config.yaml
num_hidden_layers: 9
hidden_size: 224
num_attention_heads: 4
num_key_value_heads: 4
head_dim: 64
intermediate_size: 768
vocab_size: 1214
hidden_act: "swiglu"
norm: "rmsnorm"
norm_place: "pre"
norm_eps: 1e-05
positions: "rope"
rope_theta: 10000.0
rope_fraction: 0.25
qk_norm: false
attn_scale: 0.125
bias: "none"
tie_word_embeddings: false
parallel_block: false
init: "uniform"
init_std_qkv: 0.0334
init_std_o: 0.0
init_std_up: 0.0334
init_std_down: 0.0
optimizer: "muon_variant"
learning_rate: 0.00224
lr_mult_o: 2.0
lr_mult_down: 3.0
beta1: 0.93
lr_head: 0.00627
max_grad_norm: 1.0
warmup_steps: 200
schedule: "wsd"
decay_fraction: 0.558
decay_shape: "linear"
final_lr_fraction: 0.05
batch_tokens: 32768
max_seq_len: 512
doc_mask: true
train_tokens: 282700000
max_steps: 8628
dataset: "wikipedia_en"
MLP neurons of a small language model. Each row is named by its layer, matrix (gate and up: input weights; down: output weights) and neuron, and shows model dimensions 0-223. Each number is 500 + 40 x the weight over its row's rms, rounded and kept within 0 to 999. Numbers have three digits each. A neuron's up and down rows have the sign that makes its largest values positive.
After each neuron's rows, "fires after" lists the tokens most often just before its 100 highest values on Wikipedia text that the model never trained on.

L2.gate10:525538470451436509489492461496463494469565509449493520470500464524435483483466525491474545490440531537514529396477567492529581516473524418530508560547540480473480499453486507470550433453590525437524582527491519465524520380463511546562487515438478477450521505537534479468498554462462511459521473482572431480457455484500519499572550499461517475461448526450445484543528534504416537506490453522588467401486532481525531461519494556501492495541448492493569474470485430431514499548487565484555469558442488526542483526466532572467457613558464500546476540538462466472565591494441505467440517481489485474475519505519456495506524449492479476507523453508507495454520502500551539485462
L2.up10:483485482570469582543583510433551446567480516508466472510465389486510472528524504463534551518522472488516536436476432392528508546432483524457549449504499494488461499477485572540479533519539495528577498503526520499562491476539604481464512493539526525490504546469497538500469451489444520443489542502505543482575450457452550494478517513448454476482492540484484459470481505531420516522471476452548506501451481484530597524479534457528458529543464514478549435474522522510478409553525549456504470437503525415537496443567477432427525520500409532563520441472479539487445439527436475465582499472460523495536562506490425474498504530504481427498494491548512522479486571533486481463503
L2.down10:522531521485478472511563451519518589525490455436531550517548449495476551600524542468533506500567455553532441515529487486511491492492483471519524446428529491518507606430420476583530465542544531494497537520553588486480496574457536505467452488529452470510451522477488558470518416533496554489494499443526548472545459483451571533486525500471480512464490470470505555543541494554476446569475490525531499512493526458515496492483469465483563454492462539530495439518474511505500493476541449506535584487462566491528512460590483478444492511468477458448530418521514486540557511509544449480629496530489539498561550505490506509589464525559491467499560471573462557538520484412486475432521
fires after: " M", " m", "M", "ah", " "

L6.gate761:558556526446512473541528454489435500515452530528496512498514504500559453465409500553518459499468559508584490560523505567504483568514504543464374535526485529542508498478438398440484506469486458498480542533472512531499486536554462456471473547462417512473436471481547491501422509496553610498523549521553489485499477469534549551481460459515564498473502557456478422547486480528461561560529523463502470451475488495483499542591443523536588483491552469468514473583472468535498544578456433507501486527514484474468561493566523518477434576419495520491478451465496430469523493511510427529524507521468477524465510515468587521479488494495486528481550504510506526543473555511528585519483
L6.up761:454456478481507523459496450492476572508576558413505413416482514573526513469528450466518534456432487457491503461463484509546475527458430511506471534456516518444489426420538496519515497517515475456455465545498557509520451503494525546430547538476510491483489530576521472415499477418525547474491510514540486486517518512433498524514501493446428578461449499491536505610451478511474543467459476518460399576531459531531503469511461501546465529474512423546514496527469513524437528496490527542478506426468490533514508447574472389518494546446516475514552427474488522481455519497519543596456528520522505541477484473523543534563571455504418472484476568475539517482577486497485483494475
L6.down761:471489465499379485503533522479470484509564438481509526462568432509465468537454449462554524576503461485432508502450444527496460496400476529469568509441429467445415519527447464580469488522493477522517513563512551422422365444517490473506466464551459550507566495562488508531477468452514490501516443452480502490465502489519543470467493485483498528503511463483482569515509502501530461506494517451574500500493467519606552534503546533522515499448563492460492517581594483486515497500480454468453446393506450562480509403535491502496496473477542522474541538450473510456479480538530437503505574506465478493458504458478442496565536477484500546496498515500531460543507512465486516448452
fires after: " was", ",", " is", " also", " as"

L2.gate197:508510503533513458542504467496464597521481515436457531533445406544514471507462494543482451474489431443511528445545496463447530416494505506540593497530494484454469505472511486534466434519455480483491534448451534518498504550483449497491507572444467545447588436487403497506499503519505531485517519504497439500553464494500514529530539480504474519526479569555470491547529540486573465465526459528512493529496523512529539471421477468564475448546517559470541464447545523500524539486495489569508488529472472459488490475493399493527453511459540535509520527479525550471494449497578518514539548542499527468587554544497570463528583544501508555489541631437546513503519568517604557426519
L2.up197:523455544527456458495473594526504488467409541475516499519417469498485517497521457518537549449473470543526480545489486514531473428465513534481486496488435506460549534558536469505557466531506473483509534517518489452485520528408519508530466475503490559488532423454454522457501529555490523485531523508522533468486463528463580539444519481512490488545434535495492445491447439497499487440585583446458509535482479460538492514568484530514529385439528490510512562479573547445473542570502422464514423541410504431599490517482491469482463493511519523506478454453481516543377510544534476477452532468498492488508517491504475479523441454487486548490558492423471480474518560486500509527637
L2.down197:473517448488531473561529480519535543534519564422447476455506460517479463489531536551502476458459492476387507502502498498551464524468529532455485537508492540457561500479507570509451477461515487520500449533498412466517496542499407420523460486533507553512542483480463496576512506484543537517434479463547508563539477469515462448528560469520478428472520539548448482554498560462523524476447522498472481450518439526527481489482517486487495562507420558569487634487490445467489438488500471463543552455538445404457553412537435483485534465542534524508499424505533539448532595497606529445497457454519481490486467509482472529468554501482473472510468505553459446476480449502473526448465
fires after: " p", " C", " Rep", "O", " K"

L2.gate318:464491528542457453511512433444406506530541486432467527480511521506485483503495527490471572531552585476515455496523434505456501578487622507495516434435462521513502514460524496501457481522520556514519462531486488500503556504510519572513432407500514482471505442462505463478459536492454491435470521503489519560413507453555507492504486418511451460454462480546520543462486561488575485512445499530510483523510466437502462525506427577527487509461483514515475450454465582435517509539490497496508523470601460532544391485439504469479479551492489493475564544529521514536540450478486472466577556544554488502430445505493487479452413538508494519512385482515577544458524493529468529471456
L2.up318:455544520511612479471474436542542439519512509449445451511469508461425522514472451491560484454476568483523493510555448529525452500416511466542514469461529513550484455620575504488407520523489506539479439581467398529506548476565510578493546474520513475432608515533456562512474480496527521512441529512484499512506471524525505449494508508504521528482505453518515505376489495446456513480447493464490464483495499490446514468490564533463479481434507567521525551519466562415513437484586495503478484482521522499473515457471527565465526586500543536479504490498551503504504441513407437515511536458468468516509462476513511494507496545500577531524461446536513534492442513531493463515577
L2.down318:517552521545466518556447468530516478532482510483456543466528553501412458538583479456486514485569547479608554525536415484457503539571562461486440453470555485523528491474546566522467491458525486506528501543559417451497517547474567518598553490508552465455493531456482469565527503476561553482454500471549506492539472493528526496457524447481472471478516510490573487558462444541505534412478504524452485488418588459490544510532475532534498464505523489436507495530483524446514545505481422535487561545444449499516488536485521513513497408435475547531472475533502493484525540448484540444482472511536525535499513506565577553439550512505489553463493462490552525418475459506593520541495
fires after: " ", " E", "enn", "yl", " t"

L6.gate406:486513474555374530538464402517426476482487515457527477511497504494418490482527486539507486493496463481488488491474531513476499502598518523566540483535440507560521515489516435442550434473516499527501495490475511467536579563530501549500419438480491472500538475444426621462474411506478493501478456540491440466468500520495523464447459512420540538540505487578489486529581452490513544482483412491497516474516514426524491433521569448515450513458474466522468467558519444500554485482535484497485419544442516424533534420520526497461560534533512497443503496510508567503472441511554480547554524469491498442572550465538472458488507583523477538546481473537496488483549504540522566495526
L6.up406:532519539499454510519503390482496444507490470414509438480522434524431504506429511526528476477599538501509445491531424515420539399494489458472520527522496514438456510605506535487483469491509445507486502484531545492514517528524481590370417496481562469509539470449495502570509497503552516591470499507439524518523499493543502466530489540490492474551477495549506525478570475516453502435549476473536497459589472507485517580514512513552467537551502555522465492505464438421457549566530517478480570554488491515462501481431493575456518438484458478458455520458478526569542475501443518459523524443516511469546494463505529475495492530505534511482442517522438423487529487569491477437516
L6.down406:503479465495570578536410500538515524553442533487478474532438500403506530556510554480513481504448477523439538529510515434381501482474504566465481532534518575477531518531486496517533481498596506501510484479517537458505540522512538513476503511501537554403511458498463474545495551468438515481521517510543485463447523509492482562478552513496504487446554554451527419512452484445485509464555491486487484504468534495407559477527543533620478444590427447528552578506458529524529529494529483524400503479456493426521409497515535449580478451418464491474574561485483565464500458524496503570467477488439490525466562518497501474494551497485468477471476512483497454487496520480526530501476
fires after: " s", " E", " ", "he", " F"

L2.gate521:479515522569477526494514459486490513496554454440461529568525450509548501557530504467522570506490460450491450492522521524494562531525548525444489501493536524487543424612562512542458512512515490524483512474460424494445519490531453519494435480444436557503456484517438521493500534514508467516469491542482586488456495578519494456571436451439526477488509582446479451436467503529536464541568524497502442500505471468502510528417540520483493428388465462553504569501476524428491440522521516514514528456591487447481472397508543464473528435514502522484548438606503560504526529562425506507515481468501536440449530550481516560528471516499485488522436505491485488429486454538442516478511
L2.up521:494580491498472494547466484461488460552373529543463574510485448562553531527468521530472516536463532468512504492504484552520519581526552494533518463496462564561500535569510470506504467559497458477485496499463526458500505516428407542452497506516518498510556439524473534518463542523535441505492473520496555530515468574508540476556482452525480448521574583517478555481445479477511608527497526502490553498510450548579503495485497521429465452527531469509460498576574466452467449558461508549503443455556515497518500460520509468521547478491563529548543582529465500548439477478527515504497450540489558440441460452488464503503505578439531564542414482521463537442578464527500549502545
L2.down521:476474499478490469461559485523470545509543472439488582544447457493416464566479525518531451432482573495534551450552480589542525509533570482462536534535430433422496514471536469538476517580470447552517554450471483455457511512463506553478454503545561488488506526510530530515519508437492536524461577605595521541446477533504512525571513479475526493547508548506470514487486486559521527539546509505530563507584535488556414541525484453516503488501461493477460525471493497546501518433449449529458430449562519474529505472524473471493467543525560492468498515547536520494502408478465538584490544464449464539478482486583475496546525542501470504488502541559571486527442468510406475490487
fires after: " Ge", "op", "g", "le", "re"

L6.gate156:446570475554479455428471463458541512507474463470504548543489487530562458510487447512460547491468485542514504547539518465476490495512454540462412423489541507447558533539485560485448582539471511472455521447495441590460439574534504523488469416542523467474555507521496563455462489463479546550502469488475497488480451549477453486484499449548466434533592511582465524516502471453545521504481493502433537460466480491502484492505428490425523455471553544489525500515463533447448530529516505498544446504520538561519472516502545482554485497440438465420528481431475443425544507486474575530532541551478473604439460509521563433504510450595491489511459537443522517507511484491518464553486
L6.up156:508504486483462499525484557497466490491527504563500546467496540561472538488513532532534488536478436493466473473467493529545524483511456544462473493500523506521480480378526465466527534472526549482535469557501492480555467509448489569465486500524555550485523509497468449546457466529503476576486464505572519521437530472463498537488525489499428598534534529501575528466549557466512566502509436572573564561494506476474463435508538525540509447549485441568556457468497436485519427480484523576526483572464561534505549557410530537494462451521449481466505611503469521468404547486511498492516514461547533500498504475493558486593451459438474512554476468450511457553550481555605477515465
L6.down156:514491582469507532482509515514487479436482489588552429507424524510465526512494531509522473425502484525533491507461436511521529503498477504481469416529432480545485476500524504512469573509530525510526510537550506552527506595508547517517545531505525470544501496443472473507511555501474563480449566491540475558479469510483565538507536478509437530390525489553533551545461481531427542477504432529500486495536466508491470499466421551517428521596487514585557432523508459476472506540499502498585493468491483452464495428487471613496561499441467472478459565512447569573508496521486475513474553522538537501547521545521564468464593524440503510607445432523559486477462501463519529459477
fires after: " he", " d", " R", "re", "ain"

L2.gate201:473495475482488464486557425410534510503494530484475497525558526526516531485532561510522548549427519478480525557421509475514460509548477477496535537513587480561524471453491455565512476508490527414492490441499521516492509543527499467490518518450551511511443457521526457499541468499466495511402568533455493529508433460558525509479524442471507426641489476512438508580491450509552451515470443470509463431498514453484439492490524532561479450571492467500474516549503591438509456442507490454555572535516528532460526545483496532486487549498447414506472502614507516497496575577501504522543476476457501580435551479498559451470532478532476544449474510530561512533433514514505501519524
L2.up201:484514530522493518603489504490455514550505545505485514488453488457573526413490448530538470480470475543498499506456487505504475543511464472509476520525608429508573493487496391532505508454452484553503531539535512536406425582501517495465530573505419536435551468540472553459430571508529519446525494523447558555495543476481518467425571514530512563517532465532527513506540473479496529411524514476548482466450512486535508507424500501482536450507428497517543558489442510465445573429471465586534505470467478529497508536530527523551473510481533518522539420536503423550501477564503544547484473567494505482567532502528477459464566466464460468464499519522477524496519591433500497510460
L2.down201:491498492502462529538523492486505465498491532464525484439498563381512541523526447393495477527538509537545501434450489489499457498530493528477412539517538433528524479460531408531439546476513549468569555475445562441485534563526491455493560446522548477521476472534470504492448580518500537520505542553519550493557457562497408498464595481576445528440504477478551536499544472524496479483547453535511445546470492517538534522527446455538496471494444548563471555528480476483488513507509470483550460602524532553530525478466517472503450484401516542499485536519471459587533440486444467480466458477476555493543585471470427521580476501465543463517514441493500492479468478502523488524535
fires after: " d", " D", "D"

L2.gate480:508493458473508456540480506437498531466556475509428525455524511555509531479570488539539464520522483501506540536522507512445487503532459499535519518488480484515504539487455522458515470454549455523509469474547614519502436544540465428480500412540464463502506419512476505471480556543487569447550500550494545487487403448542538447507466502481395536461506481493464527533564542462493449493533507509509423459467500564478544493495455503502530466487467558549441477451536453450512485416554561516520503483613484489479482489595475546465507426486471478529520545533455510491529442548433435429523461494526534483576558491468472549551450419527402465580461487467518508551489469467491536501499
L2.up480:563460469493520482491519551457481649473466499480390503501548542429495504518477457475400503464410478584453502524471459539498570497480574519490478526468436443535444492478519467416485468561497501461541546513525452548495527461591491454462472475536519445427487445470535509442522437514508523463498531538519532532558514525530530546480512529483397505502436467519427454505461553457480456552517519524483527475490441453482483521498473476462509478492539460453483469442507541531440506392539482469532481511546556526513549509497528439497529530486522574503491531459469544537528507499552528470541479559502496454499547495511531429482477407516472519511544523553591488460523516495521500520494
L2.down480:475465453496524508581457473426530535534559418504462505452484489494487476548439496511513459484481479533504563520493527532451559537485461505506497474500469472511569490531470442501495461493529546497480508541449436522487493471478392506485590394498478479456529423488470502516435472454532489448447523557527457460477468507460548510530591610446411442470399580466546530437467506516482496490517556521427521512512486493491526496492517508504562528528487476513541495465513367465505510495491446466562494500595536568485525505559501540531526485553508503503526491405471563497482476479471478427506500531538535479502515484517535531527494429502555486518461474571508497453480560425521453477492
fires after: " R", " p", " d", " D", "em", " st"

L2.gate131:546479468491523504483493405528521465545457482479490448512468459496472533507506559550480488525452491489518469498508498507546452512519525493534499457478516519479510513473549543571486556479587504490467425506486561484483496488586473506429514482525515513494521576444469499510454479420466487488461540436554529443531503503517418518507559488476413518582448417525541538562524527459465472481524509545540545419536574519486456561511454550530498568493504550573405495516484449455469490546450435536552463483468443543439513479520503519510498470446450503490521501482468489517606476505517485455457444432479468515446513448587538447508603526556513505511478450501507544450561549487582466446508
L2.up131:536462482495496465553561460490519488461444484528552486520504534535517481431474536584474511560495445506519524542426489566539550551516513547505411491425467453525485475469554535506415546545539504465453520508480506537468429460460473466444511480531487507500471510442506470500389484467532508552594524441551561491531474508519516498535539502501504479458437444450470537483529522461492460442568518502482543473549489503499445452500419494508487490551540555535526480532519463475492510526481415528486516427506483508492444463424511476436525538517509392551489478540456513508580487546536509529529423451562435504510498506514440548524515423448526490492467516485510482475588480377511530452460
L2.down131:506488511483512520515587527452461536476552592474516513527481561585535496515479554553502574526545467502459414447484544496579554507418508478491493499513466494537519577532520524495462421499488477633446625531515441461488475518482499491512532477502527551459550470398471482462488515533507460527500517501501550503519521443437417559444538446504502548527527540470524512459443568512470479476483457485524481491477469524528485485540521502477541468591495510463508547470466496586494468527470458452519569482585484463505426487521523451531496449592493450531492534534510486458590526465497445508512492540535544482532467492468542464465531568472496520507516512438506506479487490524534470444580
fires after: " C", " G", " K", " Z", " S", "C"

L6.gate573:545500500492485522455467532457498535540558443581470485450456544519459493505514482499525483493571472416515464463519478517479414509392461589467548509424505482518489429513460479536458509491557472478500444541484536576483428488532471505502498502454515511513483470503518515426466507533473497493473560526492370523459542472488516499510473406512481444504566458455521513590434560511447526577593489553479470583500471505547484477482456538571504511473463524493509504408459592440524445524511500529494489490492509461512532505476490549544560453496486518573488483539545503568483462472511531508560546512439567471443447537546474562480513546530512549550483455525493495537504486432474521498458
L6.up573:495494534480565539438555485501477559444471543546487472506484511465451542487467477499581514549507472484554576494477371503440454545398513560484489532482495499561532460477531490534468563503515591449470530510449519569519487542517529487542472467472535511481557530561548475432494491522487481457562549526538437457500580490528638515505447429518470475504478509481530569447482488500505532525481458521495558483466443532477500539479428479484471498495450479434469534492557506466522503506503481547487451553507550542433489553508533501553547518587508449443475441502575519453524421487436476473479536537508473499493561428513473517490516471517468519536504528572536545487530496513485410476460
L6.down573:481498531500486551533460540457496488488488517538484437508590506560482503505520413479569562510507448419426588484526480547482473439538439498527548419484505467520515501510527474516522543538521466513481509506474464543480461489528447535488426473479507494494474461579450464479495559501532534514486500537513523402528482500505472498533541458534507515539403503545491519442464513500482482506486578541453503528450510567499480543521490521511588436468440506545337570471416537486497417486550451517493557548540478473462492523563513532471535435494514469454469534512520545484514515526522526441450499532481504505507440500451482522515509454428484459493512425531528461525381495518519517414481
fires after: " A", " G", " d", "-", " D"

L6.gate701:527465460562479484482537553551481523500557504502516451505475488557556553575458532439494516433516577521453476446484519549509491455508556542442374492535534467466551552578545403544522522494475479485524526491446543448568486524541557491516459502523483488487410491555483499479504530523481562469408547545477549472564490481498442515439401480552495523562514473473490570530470499453521509547536547532443491516430451544434517505452511516502437482480473453489523485530457483526488531477537494510454503467496519478553493573578472460502510518560442479476487423499519463460500493513475404551511491460495537466445486469558519454478467449488531577475479515526456497521559546469547523543435
L6.up701:571481516519457526509548507508506515485477515514431474459429431417453522499536468531482493469466511518561554529494494585476519369536529481488491518491545496539508531488456495482414523531531495528504481463503475485564485525444466487498516525565512490478525466468452507473553486550469570528458473530544499562563475519501523497390464519497486532505498506464506527532468591553546528623484568563461526506415487523433588461507459596538479541502472476498474483474427546518459467469516493519436479534477453506487537497549551572517489521479478469498552541440510489398469513504448483494530458470395546475534438431532525501584515504460469552464467465479551502492515506541512522465525
L6.down701:485493545471474459504483597483576530496436493462504545476465510441425459528569465533433494577456478526366451442492550532501494405520473454492548509473532500533448510495557443489466523531456518506519503544493529464572436540471496500491506475565481517401555461466550519545509516487474538483589460513562489606537499475562494500488531496471424472489483538544443519500505514524569483581530459485559460564454526481483571474466504434520505514501499543470495478455534453518550475524474498512523455487481443508484507487545537554469522488482569492486503577494435591464496535463473470444498522482523452456503481481467476470551439556490515465528443496464553488567472512505462456483578
fires after: ",", " \"", "ich", "e", "ver", " is"

L2.gate732:476462527486521505567543547508526478534539471490527478517482532531487559463524524505494541505535399463476483484528528496491604528442467449555492513538506530526565499534461500544543490515503486466538503465460560461543479476531488508407473500562528483509409422510493507524514571611588525502506512502493476441518549506501513448538413560496455509416502526524480461436550499499481483479503519437441447519511568555413530427416508458549499499529450527491562508409498453552441446516419547489449517496523491467529542570488503539544495531471522575458543508485516463554521555479398476498497510514520544498554532489566455487450441453521509519485500484494533530489474481562440559494522
L2.up732:459481596488471491483511492469422547476495449490517422557526490544503537500579493492528438470515546544466482502498430455485535507515500495522496509560531469510540506528423404528491488461552481542543475496529540513575509435551482523468587487519521543496493499573490565473465493421482468519478512448493447534545536457494506503553553488491487509468463553506447436475537462543519500450511505514547482490598538552416471511554517525557568474477509557520549493481516526494433516472531486510492444537501485446497512465559446525435543491448501497524535522522505456578371511482491525523500588511519529478510530474544540415521511465517430507507490459560544505503490488457461649569521
L2.down732:504488486493552534541508545507522564577451473511534587527495603526433556506430476455484518520479429512522531503464459446563511504525518426533449553518508516543531459498485493530485480483506422411578446506471514437522489510472495514549510471521510503498517490480510516507502532513471524489433501494565481498489500454461445545430483485533468498561509476469539501474488496460499503603492576495530513537537449486443518447468437384480471458493504545454516432505555456476439456558537560508493513578502522474502549529513550420497465539530484435466526480488440417514527545546475499458438459502544617491496553463454540492532491508442490529468577557507467509441552460521442569501478
fires after: " M", "at", " m", " n", " min", " N"

L2.gate158:458467506565441543477429548462491469507468528520522455432487497505501547532506528476569541519547485524522493485513483429453446539557498534524490519529546475512468443561496533505515481453534449488386504460440524475498527476495489497520511488495497544625459513447551471470486592530451490546556550521540527478460438395499525421537475503442551528516525498488491478433579518468516549531503508535496527461526422525465573511513535418498478518472546537471495489491575401471505560494452531482513487519514486588572514482443497478522524478428494519523490478567467481456503523477584487547528511404488552487512507551500459488532444512514489566546528543425484518482469495544462565426527
L2.up158:441512492598533489478414522443541431446555486544495549558525487501534526561480500552552467490487536476487406497533417496500518505559527486535499539381488511538456500488477517474427485470487517617459482525474481505552482476477469512475541518508415484555492472444546512489439477465465482408550525468519534550435576492576465478478504492512535581515525525461538480518576451445534443461497514514543504437543429486452535571526474523425428529527472529531488515503510474473517477499492559487505442510473492471553479511486519521470478489552540475490406508504480486491606467466507571537490577470491529528461520505466475512488440469490520513507460520510562465419454545530557506483491
L2.down158:513507525409603455465448474464488523493497552460483476522490483468535508500457512525451493565543525491303496495504512524491511529480457533530455476519461480519490529534445496476511546463434537533544526553484534493515562504551474491452555520535548507543496529545554467551478542393482488500509538594578525547479434489516423457482469523484486494472535471537435518512523545524551545528513514491505546463476513457463468538550534501451527523487481481538485524475520526456487411581460500535506399458516409430486507485566485484491512514515548494497480496409480511512493480489471465511450464511553541517576424546510441513513519515560540501499429553525529464544551486569464491472486
fires after: "|", "\n", " att", " art", " sing", " includ"

L2.gate231:556559527559489459534482485525558519463494531464477540486511494417527492521566515476500544479532384578520475538447542543442551522521537449452446503516497423565541524562458508537477566516530463441493535525477513538475465401447543529462508462520463482502534482517473469457539492434556478449512524479563383498591482474560512458412517569573459493461513480491560471537500523507513511468571495480462520495436455502477461551559500424549506484510514486527453474457518472508476544519484503496513491509485571515479537488444514555530559514556539529521490473569491556507493465528548545490508484460423550448493467478563506590486498496453531558500472556443440543461500444526488528481540
L2.up231:519498475488575537506525494496494458455485548516504474510496505478516551493552489505461522510442417538508581462476525468480501566522505471534462455479496571461530460485540426527524482517504492457480541515476426505505509506480513516456497490487479533428561532490565584523468464477483549521550491449465499520555553481551512416504465436621454475527540514507468428483530462492432442430509442520408453439531544513510474489519487461492504512485465500456567521505486488489543430548529497479501442586561505418458522514524555474452446554522452465465434492502468476534498453522477467457442545446503496485410485455489561376468496434553477538531550502506523431468479429548485525521567
L2.down231:515493497555495503527498527505504524499455513493412469491453512478524592448586472502470463488506488497547514450510522562511495560462483433481502489586528421482461531541464467568443504510466417446540456527462515567534496468553500543501440491457521480470518512514483471444527476429469544425451503427535394499515502543525521498476544542504493412459453497485500476517475514522471501525539581549467541494446497494454448555523555450484468548544553368463431489488555529490500544546507518532482507509586555519478563515524599504511539552576505533449519499517525546455468433492478465517474478504504506508438461457547480616506515489446547500529519512478542541521532439514503490442498
fires after: " d", " D", " ind", " –", " |", "In"

L2.gate698:503467536426486515530416475494469491507511503514538458522518507482575534497531464511527486484486538502508549543479435455469536485459491522465480495505526535457508559442481509493557483473520521511494537497447465490502505508445497588527493531515541484482556563513485416515514526511518518571477510529486542562489507576463503408478421482525456533511499560501566550474457459497436499564525523550501448480497497528537524460477466474463552507530483568496424522485504463531467519485447461461491487553484527574639467533561514478541544507562413546512582496484495489452458447558469432494529484526436529560489602464552524556460484502559422452514530595483539425530453542448452523510571
L2.up698:487491467458441471483587490469463526536416494501489462475478543444545509554475484581474535497471535551544446559533401571551589434456530509501522431519492473520472540448521531476446489535418511475483625479503458537493448552448452569510509510591513505476506581505473520494564481497447527498527469504550544515467436472499480498496457441530471413484472547503437449473528469467482561516514524484550505496496499485469475576539439476552521498471464503529557488489549526520488548567517506535499413511486532568488520505497492559486476504442426587510516435507542405521526456485441487423518474536490501524446501533555469535503452548532542469459495466504487483515480516532516479516442
L2.down698:540457475476485472568508606618520504487514515441493418541439459495566566438565544553530544478501439495492507541492469557485426459473433525452437516520484451461464558499476464525448542476521503471470400541511522523487443509473452531455537453535511465514413485501496533459466470521493578537493445569447482518528455542525467519547566463511490501499511437530413488482518549501475507532567468568477521484530516565500551482500544507489429480489490575447535440526555500530494517572555441440458531503507493497497505561541467527462519533430533490480490570473487455501504435471533464408514402513516490510499471524513496457460446491451502501523493473464456519496524501535487432468478
fires after: " S", "ort", " s", " ", "S"

L6.gate5:427468511458527526513552495504536462407488518518487549493483434513483522544500435568599460450572489488524486542456477556472486536440442538439448481515475471560519476510487550509505472465545537525548545562544515521479468498476491477465523482469476495493499478482522564366488535440504470462555600506564413522456511544452521516565468462470463505548442476488524481556533458464552508556513529480414600504536443536447471450448450508496479478508575557488509504516549522474523517501476491469428559530536534461496496497489458526523467466558504533481503519508494451465500474524464547581460559434500540531526507439428579464530465448485479482441437487566492445479511498506529486468471
L6.up5:435434498465513505473483428487521530474528475483464521523511530511538445498499460422509417538479523523484446544500488495551488398487484527507504490510546486453540471525522544459534531483613472570514582502416408533477464552558553509501542522512603482468520510487564490512548548481498516470440546473536508431456577470517544442522472464533495580448446504446528451437595519442528570510549509556522511441461447518521473512542495560488475593506504513415512460487591541512485542462509478503479484552524489543483542486460535473498505481508471460474492481496509474462530465467462479479559466487471516439548429543530537549549550465542495522442503482514556534490458561449528548481481
L6.down5:518496526453467481479510413521450564571489506543493527503491522522605542444520494465477500592503525411401414482521498531553488484508448475431527488513528514470510549470509478496467554439537459512463497559482496517503424511488484471523539488498534580431465451451504464526425519476468551487468549548484519438517527558490465432520477549448583572603537495529434443546584440521432517538514474531480466469522486509497497469551537451471483554487494473422463503444570476446451542467544544560547433465510539500518523548482527474560487497497502540511488542508513476486531437528457501438530502407452478486506457549547508486543520470475558477467510548503464492560469485475478467486494
fires after: "\n", ","

L2.gate42:467431413501474484479462517463464495501548511472520515523444513539427525460484502507498487426526473469569463506499477529465442493463503444486428530570499531503522563460488492516539499469522443515477602510447559495420518516561532511510593485567461494475506537529529500526543490594535524517557435485469437459507474488478545502468483509504527493574457411545498470550609524511542482446464486446476549466444499573506431507427495506486481488452528511443535540538562510498469508540485463523463421578479568568523533510527493549528462480490429493539432525425508519474501427631526481508469503489494525450530534533540529529504507479486516486533564548537530462534514479510561480451469
L2.up42:428487483471504435471469558509495476547495449464525513552386551500479476541494529431432472490537507471539474534507501514508508475455528516476491495551518479490483504536514525494462541457493430489557523349440574489425511518517433460440582484436505442477549476525525486521469525408568506464451495536477471455494500532462513446449480505439442585418426467480516489502532556498453542439513484483488477510478454527582489502454485508504482499462461483492457538521554498505527498483505472486508420522467541434520484469502541459464490547503519515474461496468466490530462404520565497567594491589557478499465529465465458518473508558461532516482560507514551461470428441526506492484428
L2.down42:530535480451519446505473458487411474511483511537583472502529433468495541535492489515521457484483542443374498484488507494422455410471470526462471558465504554518540473543471469511504507498456517456503552535535508562408499478509506465482428539451489506475495498436497431400438472431475482486432480480462419490461523603439526496472532529527539522506417493423555487486492541468500484493447541585521467531448458516493458511418563479535546461475498502554500469463549470463444462538464518475558482482511560537491582463521539499487526504522497466540537509523485501451577525528561493480575549495489460522449504469536479545547526475497530492501519419510494487504577514451441516564528
fires after: " d", " O", " Th", "d", " D", " st"

L2.gate228:495536486554541528416469518455493455475532496427557497471429541547466500528437502537518530504475432410529403430522486472477465568525579493582469471469492509468444543532500490533486527446468501567534568474542486536512539432467487557519527494441467510422485509485536541466502447556505464438548520572490488502463492492531539541523451443484500446472415525503462518555513395479546520489492518453525488459424493485454528447468506488520524517551464497531545528525523497528562544547492495484568540490534609504434485602456548543549477556479504491478484471502505451470502470426546519435488426432466529518526481477477502570477489439527476481498446440494500481494544516539495495463467
L2.up228:413511469551476499516471466505513471545497534540478500450534495429573500461482525474457435469492456523524447455466544510427461522512435543585510457518516521514514490524529499565526486506559449550525500558487493479511506507520497491481534513498532521402528536495433537433502478540507542458546532508497509432562536543522544560523567502527514546497520476458558556429505510481527598432544524499503426559453515515470470510443519456621532507530496548441465551485533407466511499525519591502513546458514575489533522464462511565502518495451535519503558449494428504443451544476503494452505500499426463515504576494501434511470527467470535579492517496543507521555402453491530570447488
L2.down228:510562484451494372487489579487436457470545460490425483540518472489503497480475426487496472497548454517527524527566512513538539492521519528443447481536433538518509493523511430485505534531480484481509524550558532529514524503548482509549555489504468550558547487442543417486457483515495486464410512573495506526522502511490529456533466468485498463498456511499465494593467481523507420529510567488446444530484526530507507468462495510548497459470507471446479491507560421480494579519495505482496506622580471467502425567583570540476460519499486546463596495494485535479540431458541542481519460510507532489477484472391537492537494494515594548519438500547412500574464485467480491466454
fires after: " D", " d", " K", "iv", "ad"